Weights of a small transformer language model.
Architecture: RMSNorm before each block, rotary positions, no biases in attention or MLP, untied embeddings, attention and MLP in parallel.
Training: a variant of Muon for these matrices, 1354M tokens, 5166 steps.
MLP neurons of a small language model. Each row is named by its layer, matrix (down: output weights) and neuron, and shows model dimensions 16-271. Each number is 500 + 40 x the weight over its row's rms, rounded and kept within 0 to 999. Numbers have three digits each. A neuron's up and down rows have the sign that makes its largest values positive.
Before each neuron's rows, "raises" lists the tokens whose logits its output raises most directly, leaving later layers aside.

raises: "2", "1", "0", "3", " side"
L9.down1140:503500520502523469519534559472458461483459510550502530525505521526443477553490552452541550463498446467525477501473502448508461592468480539532550442472507521486561466541454518570474537497495485486469588493446528526602452507536515384350492503468519473535497518476544587523467486505528459513517367516463509482466522496502448517550460475495505509458525588491560539559517541538485532463504510519596426536504451476497472443514459535541509440533362514541495545484448521522593495503487482586514548557503448510501487494504476487583515511451549448524494502437518443499554584496484540551471495556503495502504491532464577490556465498500544474529533556505555523513538514484508520549444493532501555515471524460515514456555488584530510587465477515512478475502449440514495465512487501

raises: " tribe", " father", " family", "ota", " friend"
L9.down336:494479527485482515472569458468466514463562536446477435480519484528489569508509522489484491546582438504572431564494504464516464453447510486490418481518569560609480479483476432484486469497495548528486520539557441431444495562500536411501512526489532488456442550575529495537504489539468500435502495535524458540479487523532459489451488480516519514562534456464475500569591486470485519492493546471431473467549523514488513479491534534464555508452486555449549478478507584509508531427506555476526494522535475568500437492501456606609467497556465564513506482553455547531467479526510537562512561454440524507506522500532538490524547462525478501479517527488480423543585506470505476493441458455520464444500537443491453512490547468530444399484506405471469441433519458460460471451453534

raises: "es", "ef", "ripp", "rypt", "us"
L9.down369:510451481495586474490482462552518458527481490464450493547556467516537491471518473478467467536516497503536534494468459431487479488446498524510487523579440506536497548479506510481562496480563659458508474478488499521437475426466507502507415550525485545522500474504428529501484539478478422486515448503472546423461537492538531531485519462447517439602510495431484530500488524468511496480464511492514508541434583526473592482522498480465501539530508514507516422494536521578515489621485518602471543444567419539442411499457520373504558490496453455472542551538512382487483476519504483551519482495479475543492498539496572458494481491458513543442546504547499458501510533569553542486501468505490498459495505525425509482427479518516536482521468421546518457499513486535550516537445410

raises: " Guinea", " diplomatic", " Sey", "Brazil", " DR"
L9.down274:520468532493444483460475561538445503459473483540561513474482484501463438552527459449506490383536536538471544541513507495534502526545519585427501512550484574494526550561551482484450498562505524515562485466456566480470594478502496523517449496489528455492450516547445542574510490489528471473497484497577384547497492486494531497525522531565547486502423537494585497459493521459497508486492559526438520505478520461571532568387456473534525489475442563442512583541431368530531497476543472610537529478440532509436544481547467508457426450485525549534543463513480481445527387545497506497475500536432488533507531465455575524469491477491448497509539458533468529576489452487522485473492533550496454521553494422549523543534509473468448554582568523485514495435462525502474526525433453

raises: " Their", " Its", " Since", " Before", " During"
L5.down484:558549499517488510519470527526540560548434515502518529560511499481444485521485488463508572494447477539487502494520586427564480497493523531562533596503500540547513504544452467555495477417460548501475493495577560517534452511546502467479556517435532509494451473489421513541542470553480464518469461487584466489497506487529466429490514450545494491554555519543584480485448538542539528472487506471540461509488509553493468496523486463466487505554458506545490452525531496514494524462516550501462484498512454420520565486500536306537539502522540534549482502452511531498485484503411437472519544566436506528498501484474490453452491496496510405411422552536388426462524453508460507476459489546557560470540454509480548548471560490590513539531561526535497514403512503445482470532465539

raises: "iary", "ial", "iet", "iat", "ji"
L9.down95:498539518474496496514518513522534553484599450509500462434475469596480497499535522548453478508482525535571462491515582607451431552489486552534470506510484534507423585494425430537526554456463519470524393510488513469463531466475550597510509521541474513510463507467525550522530520501514472459586548454492530438418461524498501508493545453537467468598483462473510532513494467463491494473457424478567502447560515521498513534521466519578459537437553451445507548538525500492531530482449461492459490480486521509574558501442423489556561477439527513425536504512502488520501488505527523473485510499528593537497465485581489522504473459491467558479489439458475430502404521556463530435499479505497499510552458533518472580469484519481521487476544478501437402453455488497572562509536525

raises: "'", ".'", "’", "',", "'t"
L9.down220:559523496549503473509485413516534526444421526479454462515525474542523422497501494476485534511512511599606516536614486425494496468547494489528484472504444484554389468447507537527510519516532543552496527469567491583499455532533541552492537513485447500479437570452529541525438461551460544483494481386489562488498459487581544535495462424454529509445446479498491545533484518435487472519531449461469514480435530509453499524465509494448454538562459516481578497469494463519542467488552504504566502501457513457452558470504490556515460486548516441559514525496454466468537526488488446563535508479550608489480539490512556508530522472518463512517513537480523576465433515481440531494597473474455532509467491553544440474584487549478526465469517435531454498536501470430495443446465535

raises: " manager", " Director", " secretary", " director", "inals"
L9.down789:592491501509522522531482616493436482512498484500506476505501495433469499523515463446563545501476396478483534487562556517505467458531608564441530508466441551492552506473494543459490531448493451452483474480429514471518526475487496456471499511496516518606572467536509474549548526481447519541547437508548459465450488511519520457499491496451482466421499461533516522394488459491510529527547522514485488495427573561529503442475531425417523468477609527532505467494493466419566458493546553483494559434533460529520510561502503502556524527491530485477495445468527522525474495509461572536517535485590509548454475508437493466489567510521532529533528454517549524400425447543549460484494508556511522469520510433474460438549469507523490498467482441525521542441511554514497521511503468

raises: "out", "sp", "at", "mat", "com"
L9.down811:501495535544543500492547521487491500486458482537477554555507506525477521528546525548534486454485568519474531456500464496471503488542475510470482488503539462460560535496534474533526516421532586439485532560443416517481546487525436444517508537453475521518553502531552518536530588463423512558515545500497489532455526446561535557504510537542542512448443523509539576474435551540500518464425465525540405528544479519536485559528444507586529447517478510440548495558488490486446525462454490531483498498485398485524523451460513459476574501515548548552472487518496451541452562493505515465415519607476541474543535469525471476535486599476489485448484593570480507436531517566519508469538511511486490489568461572458473430524471572512547527494534447471554463314526499438492467451498511

raises: " enough", " because", " since", " although", ".;"
L6.down1034:496502539488387520492527502457446448508538447533510484508450491537516490489587492498533578533618458527435415521515529501458462489537539516580483539511477446530490569512497589467562406475512527502527553526497498483467502484458542527447533500470501492453512466514453468497484496474496504495483494429543470566403531528430514527436515436535516526488506491448474455563543503507543570511520510517515390494515476527539451541507530495469444393545496534486549525454511439529460482482475495521463494421512492478447536527483535414506433505490475536505564471573515452468527511464455489449434479508504526506502517420581494521468464449362416514502508509525476507486522511432567484560580509566470554527526448432486439506461491493508463441514545517479440473405487526538453505524537488

raises: "es", "ef", "ging", "cess", "ger"
L9.down481:538385514514508516528516430549515524408534489522470505499436419490464506500475418532500526511524505440495488500572557499474441445513485467513503462519428540520503528465510502490493493500471473543488534516495425529468513498442502602483534565518494577469441488467478431517464497495483501486544492532458473442462540492496506567509460526508441485566504524392459447479467467481446539513471546492466475433474500436537570495542490476539480475485498482507532492613446427522479494494454551486498551548464528432515504487523539370476562457416431484549548529500503419557522518497546496487474475531521445526474454489547503508482478496418506500394502460479431439461477524460538484541492526497507462507473472473499493504564535535517560541503479448568512563495438520544608491558496515

raises: " why", " if", " reports", " how", " otherwise"
L8.down659:505475500518493446525492486487490482488535455463453520431440547473498450477456494551561504501575501405543507482354465490514528427558508537499457498552551519505473470529555473498536486476513439493448532532522501523529495518460483515551479459550416570530499459485465515524512564490524527502458511459447551486560548430474524497492527493525555532499499524503539460461553532638483467479482425562460484563493497522448480589564566477464496518578459533538451510513476558532440569455486540504542534510524469589428494531443533522520524431557462491518519492466492462478509516394512510459493479516450463502510507387497553555501512474474515509506464458439489504517484592493469534461488434555532547475468542540436472416434537484438495460559495503556560496499465427504535508558457432

raises: " land", " mountain", " areas", " nearby", " area"
L8.down877:479491474486487586494513494566566513510521455521543572562499577487476553446623526547525601529477517513434458481462474454442536539515514508477463545441450493539516520529511497520542507550506546497511521491458493477520495536500518546458445506464491524474503493490519439522491481542486452508559468444545556459497523456509544419514556486482542507525572540483533544484504554543456560485476423554475538438548522540500437496493540492467512513513443496511398521536477499477479525446549567523489532520473491427539478511526484573546462501487467500518484515466500492537501460550455571504496481571550494564541466575527515548509537481523546506455527481487483534482513475531528521511410501513433498471508527478531539471450570476473489484490556424496450546428475518483510492469557524

raises: "going", " enough", "ness", "ly", " toward"
L5.down5:494524520512568559508490541474480503550553509503536532476447482491484500543553483455487494497501446514486537521564502563479445509570460502528601541569544519444476577530582447483456448488500459551465501441475468563497514552508549486510419537421480496546521447532449527503507463475470513437517511450458436474541559486504486522449388483525501552432501481511500428495458520442534546503473474449436518506525481515471535511568477453468501517470483489481580480467481523493547475550509501476574483539515499582475564472497427496549495463475473527453500483522524516521494554534453499462536475471504507497560545499511491486538485497475487478457492507576543476499523485393497547440476559636461561482530505427524554439517463438485542480508523526502535515456547357410434513500476423

raises: "uan", "ao", "uo", " Tang", "an"
L9.down1377:502488466575490454549532551521540431586528514567539596516533465616480515437409512486479517515514526517472536445511484489572508498489497516577490507543514448400474455422509530500523524508457546476463532524523509535432445534504536485465485423522444575527512451487573525428509492525532502513522470501493450533449566525466526529458531496466460541495454457550530515505496462473444529483431520536499505524575526546512465504498498558464422543519535614563589433550415481558524488483508440478454552477438542580507515486521490519458513460461527583403450525576497535510518523462420498506440452512425543490538456519469470545416482462510554478526480509502568565572510512454429489507515511506480496421489471494503543539533512486442446528512559497495544508508502477546467500525479484

raises: "pan", "pe", "ides", "izes", "ided"
L9.down367:461516534558500534493559509536492482444519579431456459456506487433495526580446512575446553446512523452551540392496473496526501414562492443479460530506412516490617486514441508464484496447569498508571497437462499552506477471509435558497485495504537514509524532488465533578563591539502541522518523546495520547395470545517527472471458522481463540537555538482488484547558528467485538505460516548520529477542483462509521506490457520475500437445436494508532492549480471494510542457424512492456500540483536458527530478449416459493508528437563490523492477493373472552495472523519540565460528512576550491477508466458449607512533526469441558481550442461491424529399486565537551440497452456432555558524503471531432499518538487481485472541505531595600492543516535532584518567513511

raises: "'s", "’", " himself", " who", "ate"
L6.down1322:458488561477513443487563572483532482517519507522491496501428518506568512517521503452498571530461480534511512453519487492548486499526474545519475535486532541599466623426456445543465462462460514536509504491471518569523532516481554517442515455436514496399480471544448537571523441475429447485435476477515508525498489543476460448482514449580484443484506526513458457529601454499532485510545493452462385493475522589512419522455442522471526529434479554476421575438504537452432463499460562549459511469521473493529519502527442513534480483539495532529491477460453534528462429505455536520499519494527525489462473477562477513448483429430420510493538548524479480531476476477457584532539545446459454508498474475482471536520473551522444453517523499506512464384499467428507477614506477

raises: "ief", " de", "chester", " du", "sch"
L9.down1455:429516547489527497449488477510519475507478502554532561513507484479511387494527483595578537543510523494455530538475548459559467469543505571498507500473446501528529533467494458529414484439500502505515481513422572628532457493501543587434502500547454474470440554472471570525432531488485461504494541444472550497458490440467561433485536502545469450579561573516503416482532435443475510495449490461527539576497485495626517448494440475485494434621452489470491534472446490444490514560558548471491500523461528464519489465531475430521548509497410499537561488539517534573505605559493476443484456550513506483414504516527493508522516495522490554462452499454445451452408473523500445490488512460489470483463427474507482528515422501550500519488501530511480487557575509530512534516504469

raises: " women", "Women", " woman", " female", " wife"
L9.down191:489551519535481487506461506448543498518546422466537505489556489436490452474481467473527463523521536438457552436492472450517551496531474502540592536491455533471488541567469470503489467463477473496471521574474496504453444522518485562558419445496567507524522464467513529519574508500516581476525507510478481464470484531577407546420609454590515551494507488456522442425479500502444446514524505551492552520508529449469510422577497563504534454463452511512531494525506477563511368452498570455496473456505512467510505507511484452515501499507485556489461459479486480493494537500446486473503475554425485491540489512567453521535505548540553552546597505522559502449462464410509451497426492496504513516512513487505478507580483490467525444566552445555516504555517384544441504500473532

raises: " organisations", " £", "ised", " defence", "oured"
L9.down44:583473571492535394543536524489434444481505429584520470477538523526485554527474426516501522476506494444503430488524478515497537471475588517463512545567391454543487496453524565507530514456458542437556527531522541538480485478526440502510437536415471506458490453466523495484510511521473486493536495452507448516458461500522407491484495543504553547496482474555486489539568490522456580437480621503481556456499505463519533441587490488460465526479476478425586568449512465529482514502486497468477469486426454507519539476454521489452438438547476581490525521482462456367481481546425529501518445502539509540450572516488541502458518447483461544491513449523574529458545473576514497473462489481540547490450529501441570438539481518507541533546445467458499479403466505507510560525517577

raises: "by", "ities", "es", "ity", "her"
L9.down154:454497451488416584422525507507486530523602513485493458508442506475494511508438512533471508482492458449539562442489456543463542480513540514467432568468455449513515544525546500544520525465521489496446574562506542518521539527431407491509535516471495539472512493502487534512543453502443492567495522475519500532537493526545443469459454494522460496457434452532501468553462537489511450493501456441504469495546516551503561484514528524532521518480521504475525488566566453442479430461555508423557476483493523523473510490475480441482419549549516515560473526489524501575479557562496547520473476417523481452522462496485551535551480558516490502457454493465505519447595506446482473447482502481522432450529533506513518533478451488522489527509475476479491524466501485583564542496461489

raises: "who", " himself", " whom", " who", " partners"
L9.down820:439543463472572533438544456472497533522470449469434481501543490548460533475423580512400500512507439445498499528525431536431493438580485457457530511548533477505454546421527541476468537549549489484530491455498529540495499525420517549492578509538475476480469537546433464562469459523493452471503469509484507492462468522499535478500472506505528463462489475521450526499573491467525476442527464535492493510506547466505470516512471536573531520505428479508523461553469547516504432446494505426508529521448522487499477517492442509469522573535438504500595478467447464537464416518510595544490565487551532551493463471475552555506503518535508496584515555550502424499489579451513526500525413518527521486423539530444499469563461518512487491518518493441535531465550458496505545485527477

raises: " victory", " wins", " opponents", " score", " finish"
L6.down450:525492513446476479514591506532486525496500503441513536531555493449479442456536511507457495559552484504452412527526456472478473459544510459438530466469545570477489552428471457512423495541482519509555483551562502457557497467566563553454543581515503473474463515539527514461516489441490522509532497466476422454523511573455480446528529571483406542514603538485574544498514506490542438500581497556487463440448498519521484520448530542479494491543472607503500495462480521504523473492509462514530513489542439494517540487411491478533451482525550487436509544462451512449556500540482501442532512441516488539569582456514452458496522482495475491552485550492619529481487450513451576516408461481509494431421465502436516474514485470552476564424456545531418525518552475559497499478593437

raises: " its", " their", " surrounding", " Its", " those"
L9.down233:536471530483416536562468564558526484504488460523444504434536465473502515518570474424454604476524490529484544530471496483482502566509543498501487444571510506412488485503466485476487527449587477481548533485512518429413484516498466447513477533438486467532446516519475517565451598476426510542506559428575497455508558520485403551501371442484454465535530460538487438508497482603471490477496439453487541507542443465439480504401402486442568458511507482510507540507616587497441446525535462443532490510480517490473444496486518503503499509577523439570421518511474505500543527471397448491510424468461457466546456592535549530412514552514536488497540459527464427532424433449449482481387506481451477591528525509511484544500566553506451508622483503473471489472502544518541495482487479

raises: " league", " players", " player", " teams", " team"
L9.down1242:497454513541466522510441492479508508440507490476469449557492472519444518443473558549419439486529460506500472478500509486532553563446515555578506455436526483499430452535471498451439499535490535488488472447549500516521468418502506574477497621502512553464493511523437470458553556499537490489581451563511557427502537507504476514486485494477420536504584482551567536598516541461558481496553501518509523514465444529511498539513493556463502456498536509424552467469450498502516469497464500542464515480468449507492491548544462482564474458396525528490473541462417470481529491500465556437572499468533529496495399474487540472482475521526523518505416528507535517516443510441558501547537507521441566456539417529504475527518455495541539532483525484494488508563550472499492569438566470

raises: "he", "the", "alth", "w", "we"
L9.down840:522498486495492467528534495518543483559526461472520564520461510517494455475516553478463523466497542535563563484535515548506488461508435481529553535470536436496493579508429467556527511448523469467409580456431318558505513565479434591544540562587445523537496511439572480567539492481472502459541505534435530572549551560517504434523500488532480525466525541515485510559529490486501497493438502492489449450478507481508531489479532530495496512528462482525510478507455561460501467450456556512495520543489503514453519482486532498503540495557453538528478472514485536521531471413488541534562495511521601550546487509481550409528465482551470497463582506541515490481569569482475532509506535443501547480495478547416552533496534478503487480431468502451459535463471464438505467486468477